Weights of a small GPT-style language model, trained from scratch on English Wikipedia: 15 layers.
MLP neurons of a small language model. Each row is named by its layer, matrix (up: input weights; down: output weights) and neuron, and shows model dimensions 48-175. Each number is 50 + 15 x the weight over its row's rms, rounded and kept within 0 to 99.
Before each neuron's rows, "fires before" lists the tokens most often just after its 100 highest values on Wikipedia text that the model never trained on.

fires before: "ed", "e", "ct", "c", "ion"
L8.up354:65 46 61 42 33 65 55 24 64 91 33 60 24 43 40 50 63 35 45 39 35 58 40 69 58 23 61 59 41 72 26 31 33 22 33 23 37 47 50 39 37 75 49 57 57 47 53 39 50 40 59 39 12 52 62 68 40 85 34 57 62 41 41 54 59 18 51 40 43 68 56 65 32 44 38 71 57 44 43 40 47 43 62 41 78 60 71 66 75 68 82 45 38 50 53 65 55 33 39 34 50 37 40 54 45 50 50 45 46 44 30 34 69 79 51 36 81 63 65 45 56 45 24 31 58 48 56 71
L8.down354:36 51 61 64 29 50 56 25 45 37 71 67 83 41 50 45 29 47 73 39 53 53 68 64 47 58 50 59 50 30 59 49 72 33 39 45 72 49 41 55 06 58 54 46 29 56 11 56 22 46 34 61 30 43 23 60 57 30 62 33 71 54 61 47 64 75 50 58 52 48 47 33 37 77 32 31 46 65 68 55 44 56 32 78 54 40 24 56 42 35 45 77 83 43 34 63 65 49 60 67 39 44 49 31 45 58 56 56 44 63 35 49 50 25 52 42 46 43 42 35 61 43 52 73 46 45 45 31

fires before: "6", "9", "5", ":", "th", "8"
L12.up58:59 75 55 70 22 43 58 56 58 41 23 87 51 39 42 65 53 52 48 37 56 54 65 42 13 57 25 47 39 76 68 27 51 71 53 34 63 34 37 45 38 42 65 66 20 39 63 70 50 53 47 49 49 41 44 51 48 49 35 58 41 48 65 59 65 11 45 61 73 41 22 71 01 50 60 54 25 60 61 48 66 36 32 61 56 64 54 46 54 28 38 36 56 58 66 47 28 52 55 38 66 15 65 51 51 50 39 43 35 82 36 43 58 48 45 43 56 58 49 51 76 63 49 44 68 41 59 56
L12.down58:60 50 64 57 35 56 59 62 62 30 60 15 57 62 50 34 38 23 69 61 54 46 52 39 46 67 34 40 50 22 49 50 77 44 57 64 46 42 43 41 61 63 73 42 58 38 51 50 48 35 53 47 49 45 65 62 39 28 74 49 52 82 44 31 30 72 39 42 76 61 59 39 19 70 36 34 37 58 62 82 44 34 48 64 40 43 47 57 59 31 73 60 66 21 59 53 57 42 93 66 37 59 55 60 95 28 53 24 57 64 57 44 49 65 62 42 40 73 25 64 46 34 47 50 30 45 31 20

fires before: "s", "ed", "es", " the", "ing"
L11.up6:72 50 43 64 38 82 31 47 41 52 45 69 42 42 06 60 35 32 27 27 29 54 38 53 51 59 52 28 49 55 35 42 60 52 31 47 45 45 55 71 61 77 60 26 71 65 69 47 37 59 48 51 48 42 31 60 86 39 41 74 83 55 38 42 57 11 51 33 41 20 60 64 39 49 39 58 46 47 58 48 14 32 44 85 63 50 45 34 63 37 61 52 51 61 48 55 56 29 42 35 44 28 39 44 28 56 66 44 50 32 52 48 45 45 56 34 59 48 60 46 46 48 50 68 22 52 67 11
L11.down6:53 65 80 21 16 61 55 44 51 62 35 59 50 50 70 27 62 49 54 36 71 40 52 45 64 59 60 59 42 62 48 58 62 11 61 52 35 52 32 37 48 49 48 35 45 39 45 45 43 51 53 61 67 40 74 53 65 41 23 51 66 56 61 48 54 45 53 43 74 45 38 42 46 42 45 50 58 36 59 70 42 37 53 55 28 73 64 65 36 13 44 46 36 13 47 38 19 41 72 32 65 38 69 39 40 62 77 39 99 57 83 61 35 56 46 51 44 43 40 46 68 31 41 42 53 63 45 33

fires before: "ed", "e", " in", "ing", " to", "s"
L8.up237:58 34 53 32 49 91 45 00 41 83 64 37 60 58 53 28 47 68 50 35 52 54 41 71 20 38 38 42 47 53 42 42 42 46 20 50 42 66 40 46 45 67 48 64 59 65 54 32 38 42 62 55 42 54 56 63 27 63 31 58 57 51 37 47 54 44 40 56 60 59 34 79 49 55 47 71 30 54 53 18 30 44 53 54 84 65 66 59 39 36 56 66 31 61 34 65 39 30 52 37 57 48 60 36 44 48 48 82 38 35 33 34 76 99 60 53 80 35 57 34 42 68 42 33 26 55 45 63
L8.down237:59 31 72 63 34 50 55 40 53 72 51 61 65 79 37 39 20 62 52 52 35 48 56 56 51 36 69 76 39 33 66 48 63 37 49 71 68 56 33 31 13 39 37 46 25 56 45 55 24 49 35 64 33 46 44 40 60 33 47 31 59 40 42 46 18 63 56 36 29 56 29 40 53 55 64 59 65 27 83 68 51 50 38 65 40 45 20 34 36 44 66 70 67 42 48 38 44 75 48 71 34 27 31 47 34 66 52 32 35 58 77 50 32 48 45 59 47 70 45 66 49 50 44 99 32 26 36 55

fires before: " |", " Clark", " Edward"
L12.up365:52 61 74 67 70 41 23 41 63 46 52 66 57 26 35 47 05 34 10 52 43 46 43 39 59 42 31 69 35 29 49 31 53 42 35 53 36 52 42 62 47 59 40 52 36 38 66 29 45 83 43 19 28 37 59 34 60 45 53 67 27 41 68 73 47 66 40 52 62 50 38 37 54 47 62 56 72 59 71 63 37 38 51 62 64 16 38 41 51 28 52 74 48 59 58 65 45 59 27 33 63 78 50 73 42 46 69 48 52 40 39 43 78 36 53 80 54 51 84 46 56 29 66 57 12 67 62 43
L12.down365:42 28 17 46 77 51 42 42 51 72 21 64 44 47 65 67 66 47 56 66 49 44 34 66 34 28 50 36 45 64 33 42 45 29 26 39 52 86 85 63 68 76 39 58 46 33 62 78 49 58 51 47 51 51 76 67 73 57 62 42 30 81 54 59 49 39 43 40 40 54 37 76 56 62 39 38 47 61 74 46 31 53 70 43 60 65 37 60 48 29 45 53 39 71 50 35 66 48 65 52 38 55 71 32 46 26 57 23 47 43 26 52 76 52 30 50 69 41 35 55 56 78 44 46 42 36 46 44

fires before: "s"
L12.up339:50 38 36 78 50 82 56 48 36 42 47 38 51 69 76 41 49 47 34 41 28 61 40 52 67 67 34 37 30 74 59 53 76 73 31 76 35 14 63 61 58 62 32 48 31 56 61 59 57 64 68 30 67 51 85 55 59 30 40 41 63 49 69 61 34 57 49 59 68 41 56 67 64 47 53 66 34 42 82 38 44 56 67 40 43 34 75 55 74 38 69 48 48 45 67 60 44 53 54 56 42 26 41 50 56 35 34 64 41 56 45 53 85 55 55 54 46 25 47 62 44 70 75 61 26 55 71 27
L12.down339:44 57 82 44 73 32 35 59 47 46 43 45 29 70 60 38 40 54 52 68 57 25 64 77 56 70 62 47 58 68 43 48 52 47 75 64 51 84 42 20 45 21 68 59 34 38 54 55 34 36 38 41 40 49 50 63 35 58 68 48 33 59 42 54 25 54 42 59 36 60 57 44 45 52 35 23 59 51 33 66 59 60 54 54 51 62 66 71 65 53 49 48 41 62 32 43 61 34 73 31 67 63 60 29 40 44 50 37 79 63 76 36 35 38 33 45 51 40 26 54 39 34 46 59 39 23 65 66

fires before: " |", "0", "2", "1", "4", "3"
L6.up347:57 69 49 54 65 41 48 53 49 37 67 43 48 69 47 39 21 59 42 57 47 29 44 22 33 51 75 45 82 45 56 54 70 38 54 54 46 44 49 51 54 48 72 84 51 31 89 33 59 79 17 68 57 17 47 40 40 30 54 47 27 52 52 51 60 70 45 43 51 58 56 39 49 41 69 50 58 44 63 48 53 57 38 58 35 33 33 58 43 57 51 71 48 29 48 77 47 57 42 65 50 25 67 35 67 61 59 41 51 38 53 35 45 68 12 50 48 66 37 43 46 54 36 52 66 53 28 32
L6.down347:56 37 45 51 59 68 61 38 45 57 76 39 66 53 53 76 47 72 33 44 55 58 52 31 69 54 26 56 52 51 47 57 23 43 62 41 58 25 40 46 34 78 36 52 50 48 27 50 55 55 47 41 45 43 44 40 72 81 43 53 89 47 42 45 51 35 61 35 75 32 30 03 54 67 70 44 50 09 27 63 39 52 70 35 74 56 63 35 40 53 46 61 60 69 42 56 45 38 49 57 70 46 54 53 46 20 49 24 61 41 62 21 42 39 64 84 75 30 53 51 57 51 45 59 70 47 72 89

fires before: " |", "\n", " N"
L12.up245:32 45 60 39 59 71 31 31 31 62 34 68 45 07 51 48 52 44 26 31 46 47 50 56 12 33 41 20 33 33 72 48 56 57 67 55 44 50 49 68 50 49 43 46 67 37 73 44 59 48 77 43 47 65 39 21 62 37 42 57 48 55 74 47 80 43 45 47 19 15 47 48 65 67 58 64 72 37 56 50 47 51 54 26 38 52 53 26 54 21 62 36 69 74 65 65 46 71 24 59 51 39 29 57 64 41 63 63 37 48 28 49 44 67 61 40 69 43 13 41 39 45 77 63 60 77 49 60
L12.down245:48 57 53 62 53 32 60 35 25 49 48 35 56 31 59 30 33 50 40 44 46 65 53 50 86 52 42 45 54 34 67 62 38 46 31 40 37 36 39 58 48 44 28 36 38 19 64 59 31 43 66 22 14 53 65 64 42 31 47 34 41 35 32 32 53 36 26 61 36 50 62 31 06 51 71 62 53 53 61 40 36 68 57 63 28 75 70 33 62 67 80 55 41 31 42 56 72 85 53 48 57 20 35 48 72 57 66 58 71 56 62 44 39 66 56 41 62 51 79 66 45 43 40 57 61 87 80 50

fires before: " |", "%"
L11.up258:75 43 71 49 42 66 49 37 44 58 68 43 41 37 74 53 25 38 53 59 55 46 56 36 67 69 53 44 24 36 32 43 70 57 49 78 20 24 74 25 30 37 52 25 38 53 65 37 31 48 43 44 36 37 57 59 68 38 41 77 54 63 67 60 69 36 65 56 59 34 26 55 58 34 33 57 39 30 61 39 52 57 35 48 52 56 44 52 50 41 79 55 55 57 41 89 50 50 12 29 51 60 42 67 31 42 64 57 33 33 30 47 50 64 38 68 51 47 39 37 71 48 54 60 29 76 48 52
L11.down258:17 75 28 47 53 50 60 63 20 57 43 51 33 29 64 57 84 67 42 33 58 53 58 50 67 33 55 64 55 59 25 42 64 25 48 51 31 61 75 44 77 75 59 42 56 35 46 51 56 45 25 62 64 40 68 43 41 70 66 60 32 55 41 38 38 55 41 41 47 58 42 55 14 58 39 36 43 71 46 65 49 30 38 80 38 46 52 55 45 29 55 27 40 66 55 42 56 39 37 64 44 73 49 37 62 43 48 57 42 22 50 57 43 36 37 35 52 49 51 42 30 53 95 30 62 56 58 62

fires before: "\n", "s", "tic", "er"
L8.up35:51 81 58 38 61 46 38 51 53 35 54 73 79 37 51 56 58 46 46 39 60 70 51 83 58 68 47 40 58 42 72 35 55 68 28 57 39 48 48 32 50 42 37 54 47 64 56 50 26 63 51 42 52 62 41 35 63 56 78 43 68 43 43 47 54 59 49 34 72 29 48 33 57 54 63 59 43 70 57 62 59 27 64 58 35 37 71 42 51 86 41 45 60 24 52 70 72 46 22 92 36 40 54 46 23 55 66 47 49 78 66 70 36 34 48 27 22 36 60 74 56 33 47 44 44 38 59 46
L8.down35:53 45 71 49 52 47 54 77 76 66 50 31 82 52 41 42 36 67 53 57 26 51 45 71 73 31 32 47 55 64 58 55 31 54 35 52 58 72 35 60 59 24 53 45 48 62 42 51 63 52 61 65 39 22 43 38 75 33 52 67 73 40 36 54 25 62 75 75 58 41 67 58 76 47 77 55 87 47 66 49 78 46 34 61 57 57 38 41 12 38 53 53 34 47 24 54 59 40 58 58 57 40 68 41 23 35 45 43 29 57 74 41 57 57 60 38 37 53 35 62 99 31 37 32 47 49 52 61

fires before: ".", "dy", "0", "6", "5"
L11.up146:64 56 57 41 38 46 38 44 43 38 50 45 45 28 47 61 52 54 39 31 44 48 50 50 30 79 49 49 47 28 27 38 24 47 71 34 34 50 66 51 55 55 61 20 56 47 77 64 48 30 43 51 45 52 59 67 15 68 44 73 40 60 33 53 77 55 63 62 54 57 51 74 42 86 53 55 56 70 36 64 33 68 72 34 48 42 38 16 18 34 22 33 58 41 71 49 47 58 33 67 48 76 50 58 40 40 71 65 38 62 42 42 34 38 44 33 35 69 48 45 55 74 41 56 54 29 54 33
L11.down146:51 47 56 74 23 71 57 71 55 47 53 50 52 65 66 49 60 57 30 45 34 44 40 53 54 46 48 40 43 39 52 66 60 42 39 68 55 30 55 60 56 54 29 58 42 54 55 73 42 80 40 62 95 40 24 53 64 39 39 49 42 54 80 48 29 33 43 32 47 51 36 25 46 37 59 58 52 33 40 61 61 40 63 46 51 66 75 45 41 35 64 51 56 71 34 62 51 16 48 24 64 34 20 66 39 18 49 53 55 73 34 62 48 41 59 58 38 34 82 56 41 37 33 22 32 44 63 65

fires before: "s", "ix", "),"
L5.up290:35 25 42 70 84 60 34 42 44 35 48 51 45 46 47 56 58 37 72 41 37 35 61 54 25 71 37 44 75 45 57 62 69 45 29 42 48 48 78 30 56 42 50 82 79 42 54 69 37 53 46 44 41 71 63 34 52 56 44 48 58 81 66 62 75 26 62 42 59 29 46 68 80 67 34 41 33 46 43 59 37 20 59 75 42 76 49 32 62 45 62 46 90 40 56 55 74 53 42 56 33 43 38 58 32 38 21 40 57 12 68 43 45 42 38 55 40 12 58 86 39 61 71 76 20 37 53 48
L5.down290:35 39 68 52 26 56 31 73 64 66 41 41 17 69 55 46 74 29 34 47 55 57 53 53 73 66 52 55 58 62 61 81 30 41 57 61 43 38 43 82 48 04 47 32 39 65 35 68 60 61 67 30 70 30 55 47 40 38 31 11 59 41 89 75 48 64 61 47 47 63 25 33 56 45 77 56 76 67 53 47 35 75 45 34 49 38 38 48 47 54 34 66 36 52 34 58 59 56 36 57 85 42 46 62 64 53 66 49 56 71 41 40 62 47 44 63 24 75 47 58 57 35 47 52 39 46 66 40

fires before: " by", " as", " in", " to", " for", " and"
L11.up345:52 64 27 45 41 52 14 47 44 49 44 63 60 18 46 66 31 57 47 41 70 61 60 62 30 70 42 33 56 19 38 33 82 55 16 43 31 31 63 19 55 29 19 37 63 81 62 34 50 67 43 48 66 15 38 67 50 28 52 50 71 57 56 52 53 43 54 56 45 54 49 53 24 57 12 68 71 59 60 38 41 30 62 56 50 28 56 25 55 46 43 57 44 38 52 66 69 37 44 60 53 44 45 59 37 63 49 41 54 47 31 86 60 34 38 52 28 48 55 45 45 56 48 51 25 54 52 34
L11.down345:49 79 36 54 50 38 30 58 69 45 34 50 65 43 52 38 39 45 45 63 57 42 63 57 47 45 56 55 76 25 49 39 22 64 50 52 46 27 33 59 66 31 23 46 29 57 56 67 38 56 44 58 54 48 56 36 25 41 57 59 53 58 27 68 36 58 62 63 70 47 53 51 49 43 47 43 80 52 26 57 41 35 24 58 75 37 69 36 52 45 28 56 45 48 20 71 55 50 40 33 61 41 53 69 70 59 40 32 37 35 28 63 64 47 61 33 65 59 74 44 66 79 36 31 39 77 66 75

fires before: " ", " |"
L10.up19:51 31 27 48 56 59 35 36 66 61 20 50 54 64 71 82 27 70 54 62 52 63 45 74 28 53 57 35 46 74 49 27 63 41 29 50 61 25 36 46 66 39 54 42 47 37 48 71 38 52 32 25 47 35 52 56 59 73 63 74 74 36 56 45 55 70 76 67 55 33 35 53 69 55 34 55 33 44 45 17 39 23 65 32 40 71 76 55 39 75 52 41 58 43 57 72 51 57 60 51 75 14 60 25 23 71 42 26 41 57 33 51 53 61 27 51 46 64 50 54 42 58 51 57 48 38 35 34
L10.down19:41 44 64 52 22 62 37 37 55 63 50 68 42 41 61 38 62 57 75 47 39 52 46 80 63 39 50 33 52 40 58 46 41 53 54 64 44 40 49 50 49 49 61 42 58 52 05 57 31 40 65 37 51 53 57 53 47 59 57 40 38 49 78 55 52 38 25 41 52 51 57 54 47 48 49 60 20 60 33 65 72 26 42 57 63 52 52 44 49 39 46 40 65 62 52 64 56 62 82 36 43 68 56 64 38 59 59 51 63 68 28 38 53 37 36 52 63 37 37 35 61 57 58 44 51 33 44 46

fires before: " |", " is", " a", " was", ":"
L11.up301:43 45 55 52 44 47 62 21 44 47 78 55 62 46 85 45 35 82 50 63 46 71 34 85 54 57 49 34 45 38 66 48 35 25 26 44 49 31 65 56 53 45 52 21 34 50 60 47 42 70 47 64 48 33 29 69 66 61 60 45 63 19 47 28 68 34 41 48 52 22 32 68 44 74 23 45 45 49 66 64 37 41 51 78 67 50 42 26 37 54 58 45 30 78 51 48 25 50 35 41 50 65 26 52 62 61 53 50 52 43 38 55 67 47 39 90 60 56 42 54 50 48 47 57 23 39 40 31
L11.down301:41 40 55 34 54 50 67 32 58 65 59 55 38 41 43 50 54 83 14 36 56 28 50 65 41 47 48 86 32 78 37 42 62 50 37 45 39 44 42 63 31 38 52 74 50 78 46 48 54 38 61 66 51 56 51 39 50 67 45 59 57 69 52 24 48 64 36 73 74 62 41 34 30 42 55 71 39 43 25 47 71 58 65 32 43 22 70 66 52 10 32 55 46 38 29 47 58 51 64 47 51 34 63 69 38 48 55 34 44 51 36 53 57 64 56 40 46 47 65 36 73 57 44 27 57 66 80 67

fires before: " of", ".", ",", " and", " in"
L11.up351:41 64 56 81 51 50 41 42 80 42 28 70 62 62 20 41 57 84 41 70 48 65 30 49 25 62 44 44 37 62 59 38 45 54 65 45 69 35 27 60 34 37 48 64 34 20 47 93 41 46 37 29 21 36 34 56 72 21 48 47 51 36 46 62 60 56 49 56 87 25 61 62 56 46 79 74 29 54 31 33 66 38 68 61 51 62 45 22 34 41 40 48 39 19 64 30 69 35 31 45 47 50 38 57 42 68 39 32 37 38 47 68 53 67 50 64 42 44 73 45 67 66 63 71 56 43 71 31
L11.down351:49 50 54 60 57 53 43 43 60 35 58 47 35 49 58 65 37 43 78 51 47 52 45 62 54 72 63 80 54 33 59 63 27 43 65 70 20 46 15 43 58 58 65 70 69 74 23 43 35 80 32 74 73 33 58 22 36 45 22 56 60 59 67 54 34 44 60 40 52 30 37 49 53 74 59 45 69 79 68 76 39 42 42 62 69 58 29 48 65 49 41 70 36 58 17 55 26 38 51 48 66 67 41 28 45 54 77 52 66 08 50 26 48 24 18 49 52 56 31 53 49 52 42 43 62 58 48 41

fires before: "s", "ed", "d", " the"
L12.up287:52 27 44 46 24 76 27 41 43 73 51 83 37 71 13 55 27 71 55 52 49 37 45 57 35 66 59 60 42 53 47 26 60 27 48 69 33 48 35 48 58 51 63 28 64 50 58 53 61 71 34 44 72 60 39 56 54 37 66 53 57 44 33 19 73 39 61 67 50 50 35 57 44 51 27 54 39 38 69 53 35 47 54 63 85 40 51 47 63 39 56 56 35 55 48 54 48 20 55 30 58 26 40 44 49 66 46 48 68 25 22 70 66 53 41 23 62 13 58 46 50 58 50 44 23 65 58 08
L12.down287:40 57 50 41 48 42 54 32 63 67 83 56 61 55 45 12 61 71 40 19 51 44 38 39 62 78 40 55 62 46 50 37 40 36 60 20 39 78 44 63 50 56 35 43 53 52 52 39 52 76 70 45 59 59 62 31 58 84 28 14 45 58 47 51 64 46 12 48 36 71 57 35 42 51 47 45 54 47 37 42 35 36 51 40 54 43 81 34 70 63 41 30 34 60 69 22 35 57 70 52 58 51 66 63 35 64 53 39 70 43 34 54 65 43 38 56 58 49 74 39 30 47 54 45 37 69 58 45

fires before: "9", "8", "0", "7", "6"
L8.up154:34 37 35 33 29 49 64 28 27 56 56 60 60 58 66 64 58 63 55 47 60 31 32 33 42 65 47 37 67 61 28 80 47 76 41 34 51 45 45 53 53 37 22 53 68 26 78 15 54 71 47 71 66 37 44 65 48 82 54 55 77 49 58 51 55 53 58 44 65 65 29 71 30 52 43 45 37 81 36 62 61 59 68 37 58 52 35 23 34 40 48 50 56 27 72 66 40 45 46 36 53 61 41 38 46 68 32 48 19 54 66 33 54 63 60 34 38 49 34 38 46 70 75 57 48 33 50 47
L8.down154:38 58 65 71 41 75 16 62 34 33 28 45 41 46 38 60 58 62 41 27 50 42 43 27 24 67 52 49 53 31 54 52 46 70 60 55 70 69 55 75 42 79 69 24 54 75 27 54 64 54 18 50 46 28 06 62 65 58 49 40 56 55 34 32 45 39 63 39 48 71 32 40 43 67 51 30 69 62 44 64 28 57 69 59 50 68 48 37 56 49 54 61 50 60 47 50 34 57 61 44 43 47 63 52 56 54 50 49 97 60 75 36 82 30 52 44 62 78 53 67 47 48 43 47 39 50 44 57

fires before: "\n", ",", " by"
L8.up69:60 80 71 78 26 82 26 43 52 49 56 41 62 67 37 59 17 50 47 62 37 26 30 43 42 34 59 34 44 41 65 33 48 59 69 32 24 43 56 47 34 51 40 40 47 50 51 36 46 35 37 21 57 51 40 69 38 36 42 37 72 54 51 77 43 55 37 45 57 48 50 48 60 32 74 78 43 21 58 58 54 45 19 65 55 33 51 49 50 50 65 62 32 45 38 57 70 59 48 52 60 28 57 61 28 50 35 65 55 24 31 93 53 32 02 59 69 49 67 33 72 52 60 52 51 46 38 69
L8.down69:41 06 31 18 45 31 27 53 35 28 69 45 43 28 41 36 81 56 50 58 42 58 72 38 66 41 64 62 59 68 41 59 31 62 29 50 47 36 41 52 53 33 38 52 56 61 37 55 48 50 69 77 40 70 44 24 44 52 43 63 55 60 48 50 28 38 41 39 30 41 39 77 42 64 55 53 32 69 48 36 46 63 63 21 63 43 45 23 22 53 20 43 56 45 54 39 44 80 49 37 54 58 74 55 35 45 65 48 49 65 48 41 64 73 63 38 71 74 30 75 39 63 47 41 59 48 64 39

fires before: "2", "1"
L12.up261:60 76 57 22 47 54 60 59 61 32 55 71 48 52 69 79 36 33 54 43 43 53 54 30 45 87 38 53 57 52 55 43 46 30 75 54 56 54 34 06 48 42 61 73 51 32 66 33 38 52 63 31 49 57 64 34 55 38 56 61 38 67 40 56 77 65 62 74 27 17 32 73 36 81 62 65 59 32 63 24 57 56 34 45 46 54 71 54 84 78 37 33 48 58 48 36 49 50 44 53 45 25 55 64 51 47 50 62 55 61 46 34 54 62 44 27 25 35 78 37 55 59 71 35 64 50 45 12
L12.down261:45 47 10 58 80 17 46 43 48 60 54 31 64 52 41 67 57 68 80 47 54 56 61 46 50 63 50 57 56 55 50 41 67 72 31 22 44 56 42 61 29 59 48 30 46 51 40 48 63 48 68 31 60 29 40 42 24 71 20 37 47 60 60 52 67 27 59 46 64 55 69 37 50 48 45 36 49 42 54 42 73 52 38 45 53 60 42 43 42 53 52 34 58 23 65 68 36 62 55 65 37 53 61 28 17 57 32 38 48 26 43 45 40 33 27 57 58 52 51 60 56 77 35 87 23 59 44 60

fires before: " |", "\n", " and", "\"", " "
L11.up339:46 51 57 53 39 76 29 40 60 56 35 49 55 29 55 38 72 72 23 33 44 60 35 47 42 47 49 62 59 51 24 51 39 64 50 62 42 26 64 32 47 26 57 38 79 40 57 52 44 44 60 62 35 43 96 43 19 52 50 23 59 40 47 49 89 54 45 49 62 44 52 36 50 19 42 47 68 30 50 49 67 69 72 39 62 30 59 37 42 52 43 61 84 57 44 62 45 53 47 57 61 25 50 61 50 59 37 41 37 47 72 68 47 39 35 60 57 45 33 56 68 65 16 71 68 54 57 50
L11.down339:49 58 75 36 68 46 49 61 62 55 53 27 60 57 46 58 72 40 40 74 66 30 62 72 34 41 66 49 43 57 38 48 60 60 64 74 39 62 55 41 47 51 42 79 37 73 18 32 64 48 41 54 61 60 54 25 51 53 39 40 54 46 70 54 42 33 46 61 24 60 31 37 18 69 70 49 45 37 28 30 22 37 54 58 44 55 44 51 51 66 76 45 50 53 57 40 56 85 04 48 41 33 36 57 80 55 56 68 70 58 62 51 47 45 68 35 48 57 50 45 35 60 53 42 50 55 41 46

fires before: " |", " the", "\n", "===", "="
L10.up121:44 38 63 54 54 64 28 53 69 34 67 57 48 39 56 41 49 86 58 56 38 75 50 48 56 58 31 50 43 74 43 17 89 48 23 56 35 51 68 39 35 63 46 35 83 37 52 41 36 45 53 66 37 62 72 69 49 45 46 51 49 37 43 36 90 32 56 39 74 59 61 50 49 63 19 71 47 51 55 64 62 38 77 45 59 44 67 42 40 57 67 34 39 36 64 80 49 41 52 44 50 35 22 44 54 43 44 36 19 27 44 37 47 25 54 29 71 17 65 40 34 29 41 45 22 42 57 48
L10.down121:44 38 53 48 42 39 66 54 50 61 37 41 57 55 42 61 52 38 76 75 34 39 52 56 47 61 34 24 55 73 39 44 67 54 56 37 58 39 45 70 57 45 28 83 25 50 14 59 80 24 57 41 58 25 60 66 56 50 40 41 50 70 40 57 60 57 60 44 50 27 55 50 54 45 48 52 45 51 64 14 46 50 52 41 62 72 62 72 49 59 41 55 38 46 58 49 35 46 77 32 38 54 61 50 56 58 60 48 56 63 58 61 53 61 29 54 46 53 46 68 38 47 37 43 46 38 22 58

fires before: "0", "1", "2"
L2.up66:46 49 43 39 55 39 25 38 29 21 41 62 49 43 66 39 52 29 35 58 78 54 18 69 50 60 67 68 59 38 96 63 65 63 67 58 29 47 46 56 52 52 21 82 36 55 70 46 30 55 59 40 68 60 47 67 63 37 66 62 42 90 86 70 49 59 29 54 49 52 41 18 27 47 50 74 35 57 47 54 39 28 48 49 51 44 31 48 54 57 43 66 56 33 29 59 58 29 51 65 57 51 53 47 29 76 49 31 31 62 52 52 38 53 27 39 34 17 49 37 54 44 56 51 75 13 64 52
L2.down66:53 64 76 44 61 52 33 68 31 42 52 50 62 51 84 79 37 40 49 25 47 41 61 73 40 41 38 47 57 76 45 47 43 63 44 62 85 46 43 67 40 66 41 36 69 47 59 44 52 35 36 54 69 58 49 68 75 56 53 64 31 59 51 76 46 35 61 60 50 33 37 13 44 66 38 59 57 55 59 34 57 50 69 45 70 60 18 28 62 67 43 63 55 58 40 41 66 47 85 45 56 69 52 31 26 41 27 30 32 74 32 39 25 44 28 30 49 55 56 43 68 62 58 61 56 10 54 39

fires before: "s", "t"
L5.up89:62 51 42 67 68 53 47 48 39 18 46 72 57 32 78 52 52 61 24 61 47 70 29 40 54 54 25 39 76 54 67 30 68 99 15 51 41 42 62 38 46 52 50 40 69 75 56 48 40 49 51 54 31 55 73 48 37 56 66 62 37 63 59 44 66 61 40 42 61 40 37 47 49 81 47 48 62 37 52 71 19 63 60 58 52 45 38 15 27 64 50 67 55 33 43 61 49 23 43 59 59 51 54 35 53 39 48 39 41 49 69 68 50 54 58 67 50 38 50 73 44 50 75 43 57 63 64 31
L5.down89:29 30 43 35 56 77 54 49 52 57 38 43 56 27 45 26 85 30 39 53 53 32 40 55 53 50 75 42 36 31 67 49 57 46 53 74 44 65 60 71 58 49 21 53 46 61 55 59 49 40 65 50 38 23 29 49 64 33 33 60 58 48 51 73 37 98 43 40 55 10 55 71 35 55 60 51 77 42 55 34 49 32 62 61 15 16 52 47 44 61 37 93 56 28 19 72 51 52 35 57 35 49 57 37 40 62 41 60 58 44 54 39 33 61 64 45 53 52 36 70 51 60 62 40 33 52 67 45

fires before: "8", "9", "5", " |", "6"
L11.up228:55 52 21 47 66 85 62 63 41 64 49 47 30 30 33 23 49 57 54 43 19 51 57 50 42 73 41 54 56 56 46 36 63 23 33 52 49 46 46 70 49 67 71 46 61 66 65 58 52 71 46 34 72 55 63 74 64 27 43 76 65 48 32 41 51 21 74 61 55 57 38 53 35 58 63 61 45 71 46 47 44 24 40 42 74 73 56 51 29 46 60 42 44 66 73 69 31 39 69 64 57 47 65 34 27 68 16 68 52 49 51 39 37 37 33 44 33 36 78 45 66 59 52 47 22 32 41 60
L11.down228:55 60 39 55 50 60 44 58 24 26 62 36 33 65 61 34 54 46 44 55 64 75 44 59 63 38 32 77 62 52 51 35 67 47 43 66 69 82 41 31 44 62 44 65 25 57 84 36 48 44 68 36 47 46 50 43 45 61 73 37 48 54 55 54 20 82 46 43 53 67 61 51 67 61 41 52 34 31 56 33 46 65 60 46 50 45 63 57 51 68 56 52 30 41 42 27 76 55 32 54 32 47 35 72 78 53 74 53 83 28 28 52 59 61 80 33 29 32 52 57 36 94 64 36 41 45 50 47